Part of a small language model's weights.
Size: 10 layers, width 160, 5 heads of 32 (1 for keys and values), MLP 448 SwiGLU, vocabulary 8192.
Architecture: biases on query, key and value, tied embeddings.
Training: a variant of Adam for these matrices, 3113 steps.
MLP neurons of a small language model. Each row is named by its layer, matrix (gate and up: input weights; down: output weights) and neuron, and shows model dimensions 0-95. Each number is 500 + 25 x the weight over its row's rms, rounded and kept within 0 to 999. Numbers have three digits each. A neuron's up and down rows have the sign that makes its largest values positive.
Before each neuron's rows, "fires in" lists the words (lower case) most often at its 100 highest values on Wikipedia text that the model never trained on.

fires in: "about", "died", "approximately"
L2.gate413:462493493526464478506488526494477451482530498475472454532486488505454498510497491512494505517494465507472443446452516547498459522540518501516483474510465469510495523493488504503498529485538523523497478490507505481536516464492481497515446527489518485476503489485490452542508506526502475416
L2.up413:504528497545499491534544488513497435509558494509503475480504544522503510524508474501451479500485499529497530489482542496479486502550513461501478475493530491489472548520519507526499511488513538517515450514456490507507493489517519518570527512515513525491546490490545479495496473469454537494
L2.down413:459471507513476505474475497498517498497473519487474474532493464490471481488504476531495483494498524511481475478497487505522495514498498529481504461503490483487511472508508502482510500461510481529506504445552499486526492512500484506503499465475545558491477536507483446551475502543517472443

fires in: "20", "19", "12", "18", "17", "22"
L3.gate10:443486539513492502506501495525481462492511493495480545555492462508535483489515476508434502488473518505477483526491530503553537533535463495545478484498514495490491476490492442463503497502485501523505521517531477482474519509502494512487526492514504488511512500499509527490538494495516529525
L3.up10:550503511518508492490519512471472482511493496454504516499489477550505485516513493491484525448493502557555494522531548518501484488573486455515553523460487519492499488521459496527477527549477467470514490482521505502494490566509488480492530521498524490568559513488507498456530474530526507483
L3.down10:480429458494467494502495505480490511536482472508538492438529508512509465509519540511502536504475506528506516477433498484462504505496522495466509469538495494510598568539494556511504518494509491470505462550512514504455440534514493460482509509513471509513490484492523477497472521476504507506

fires in: "played", "game", "playing", "season", "league", "round"
L5.gate158:490528504475490542495519502492531518498479501492512540479456500551478510512499518501541467497508461466480508478522532499487495497482503479475473512530514542484476482494490444469479490546462504492464483498546489485505472531508508509457512476485536475465435478543535462549501514501523512525
L5.up158:476483513429485476487503536517514497498519530507523493505517459493467491468494477480523504494517501520506516490536488497448506500447460484473469492484514486503514497466488521492513481498446475435530537499516504499492487490471539498504519510529490477455515510500499501547527471489545481485
L5.down158:521512532478558447540468512530480460465516526477473513521523510447516509507451527471475516477477510509500510483527503544543484516491454461475546464496518471452511522513477508544533502496536526515485465537508501509477514539496474515508534479495532502466505508471487505465495460466500513487

fires in: "of", "after", "since", "when", "until"
L2.gate349:493509496469499505502532510486495480519522503533481504527505529502488442482536539505516492488490484546462515521513491503528512509509484552532507452528517517496508500547488518496508559486520476470460538444500502512510474495517495474457488463498489528500500536520533499493500462514467485522
L2.up349:472489495496528516491494529466472470502439515481519499520486498491462507441525502467491492508496494490449469516467504511466513466533490474537503507492528513445485457504526517519482530519474494466508511517514464509490520462520523526527495517488508491507483466465529521510511470496462516522
L2.down349:498525446479479528488526459518559522500526491501490531451495507515529485517498472532523481531493507520529501514486492476538521534506506503537470460562515541506483492513526484463513506476490492503492547530469534468536498552556506512490476489528512465480511523532502520506469487537496500515

fires in: "german", "national", "russian", "final", "australian"
L5.gate445:522532508495498490494496485486467482560516490496474477490468529435495512477532465528487459520537528511553520475459503475486486464484483498482521571524489490519471507500475492507481470488506464499529567531506473532507494518507512489508543456491516521499499516496474539481543538499544519486
L5.up445:498468502507513510469501520498465491549506497476440474472514516471475506498489456519475469510502492495499530493485528498487476454480492474498522551504491462505479519502508516553428479445476462502499523502477473545483475529557514439489531496497530514514502537493444482508510538465530507496
L5.down445:516429506521509518469549544563507526477486523523517479474507459531497492543490517476490527480482499539492489514505520511516506488482505480520470478449497498499493508488502534525468506462485495496509454496509521510510499488509472491442479492514485484563504524500518447500447474466481498497

fires in: "of"
L3.gate38:492481481497475447511520541476481492494534454479487522504512481518549486483497476516511521509474567540475468530508503510466464496490465491524483504460522461503510509519478472496519489507520496508490538494565472481509467467491485492523484494527519488497479516478482531506486497495548478536
L3.up38:493511497465468482500508497508509542475464533473487513482510504497510535475497508512511490523503534498477462492517480501499568484520530467481488484511543527498497529537500540514518513470505493492510516533462479540472501483497519454521503492526494478451501464482468481517489513525487478513
L3.down38:446542448550466510517469489472504505514514439493477499504438460488531490493477509502496538475498551511487532489496533491505457462478483483513522502485532499546440449516471491468495492483530487495527492488491495520542508468534463509535491511478486500487502542498462491511481525511537514482

fires in: "on", "county", "to", "all", "against"
L2.gate388:505492557505508464481483548477487534503508576528484497495500497476507501535531462519515511509501487505488492495515514516484507513524479496499492530501545537509486504482498506506498474477494515505527500533539500487517537430515448480484506538518528530485469525522529484485494517475473497503
L2.up388:486473509486491525504476502487510529427492481511524473530483492550543492483543503456560510468461471466501515451534515530483516522501463486487486527497484522500512480510494517517498476490498512517457490501522544499474504520478490480483511464538509469514483524503545513533508560509502481516
L2.down388:488492501533463516529474528526493502459454472483467492472524491481546511496398501475509500480503493495504496506523510492490480511531494502540504456463474501530496477499534479482524494507487506504477522492439504463488491554486487493535491461472506507473530522469491527470487534504524537519

fires in: "on", "against", "than", "supports"
L2.gate447:488514544526508442532483518507465509469472541531504507531519478510473515483501505481523513482468468498543515526521475536499471522503455501499498474461467512474517531512481475504513484487479504501488491509515519533492459518525491523508472474468462586478539528481512484435490492469467519485
L2.up447:533483522506539490502493493514510539460519535518515497507519508480543509532515514504523488484526512469542491486471494521446510488477515481440496537479507474506491509544494511505486493541454515501478508519512460524523477488491543443521542483480547525488460504508495430554500489527468471485
L2.down447:511496510502536496538514550461471514480525513506509494535540458498517502478469448504507494519515494492509487466532473482524513539492497493525479501484525487553517485483550471509517461508482517532495549489486515555474562468514459540461496483478508526511477505489486485523523543516499503469

fires in: "league", "party", "democrat"
L2.gate16:523472479440528510479490465516481487489432512464521532512504539458511514531446513524506448491510467471551496494491429471455517522465495481476509489531532490488477464560486524472497477502515442532483454535504515486527464468530496501502536522523498487499487514495484478474488483502505528452
L2.up16:480492558489493532473494451512444525505525525485538553505516513446494506528459513523505482486490530489518497521529482508537509515483516538528523487496537497480491508500513502541507496502541462527534495497477526504496456473488500504467500498521480524454553508494528476505483502479491520531
L2.down16:511475493527481514506499517483459515506518479542468473438490493545486495471539519501505512530546515481499504498513514510514508509483499486447475506540463478545495488503488504519534496505481505490497509502496496516537509522503489513515480516495520519518490469542503525506523551498497418503

fires in: "music", "guitar", "basketball", "hockey", "medical", "bass"
L2.gate371:498532529526462507475521497484526535510509497552468483470458491508479535505530503559519489476515532460536510470478488478497488495493505476509513500489522455471443491517545514511494469502478454489479497485505467504490503467471469504513524481485508489533461488544472483547493490510498478476
L2.up371:491529509524494483497452529460452521550490491493510474470488515537494476451498502529523568502497497507511514445510475527471485482489533525449501504536509500506515523480492511530522490483499514510493532516523482477501544512503466525485488517471496485476474502532462485511505500521474524463
L2.down371:474440518529524523461486518532527470496513501520494437479501504505523499517491473481487491486513525554488488497509517485492453490465485477524602481472517461527483512505516486506482495508487472512534477469515511557498494495491483507486520523463533518504493482514486482548479493490519496486

fires in: "released", "published", "sent", "using", "made"
L2.gate367:471519525469494513444521488507457514535513534467481536504492511477470518464491489441533503513490525513464508513454452521472495507497541532498483486544516476545493513498502477498489510499484490545475533533519515533503482515519498475507506506458496492492480528516479531496503456550492500517
L2.up367:484519492500505485485526501495504548521486529537499523478463486569504521504523491483486512520490449568504489502479502485522501509507535464503483478525514511496479473516487508477501511507499525553433530512468478524470508527472456500479519484501503492491523503506555563531497510529478484472
L2.down367:495448466468474506470475517531516472502458487484502485479523542476528503499549474452530496527511489452500489476465514504521488511487505543522497470465559479514556518519532525517514512499509531513515483443464494526494475465499515486494518485533517510555503499509491501544502488566493483497

fires in: "states", "art", "act", "civic", "democratic", "copernicus"
L3.gate326:470503501473487510515508538512474521516504481494499537516484496487518495519530492518496475513500511488519460452516528537497489557478509490545578527518521485512455478491486511509509501520530469490458462469492505474471502498552496455528488465508497506537483525516497497474500501512507490547
L3.up326:531507519504564476526548522532462509548512538459517490505528490481505477496511497490497494532487535490503529484494465504516544514529500525477504504487492510510476498501506540493530499526556454463518489553509498456474529470534494475498502483490550490501506507510489497492465444507511525484
L3.down326:508512503498509493487520485464457539458503497502481526463476492493488503459548491500477478511508474591453506494514517534501465496492506506505553485507502503475479501525471552513515504498499528508442495463524517544533463489536466526514496529483529466532533517526505499478500506525525511520

fires in: "well", "soon", "far", "simply", "quickly", "rather"
L3.gate130:497513475471488500475482478493535473520539496518483518517498529500515528457523474447530502502482491470494489495500492512542505460518520501463492502499437495467514532471533470524490463583546521536478501519496522536493517509542508514500465495498496503511477530500454505534536458506455499489
L3.up130:501540517517460471484547554481501531503468459527525455505496485491519528473497493532519537498491515510486516521498422526502467537495483503497487477504496520509515505531500496480530491501541488547533479503495528484513514478517515444517480468476452519486473453520465519477513492500498490533
L3.down130:523463503529548477512495472480465494476501516540491512522497457491476515504546501462511476476490500461488503512488547549536502462501513490455513521547497501472462494474497504497482447521504522510461491556519506479503493474511502542538462473524550520515497498436494500511500515509506519506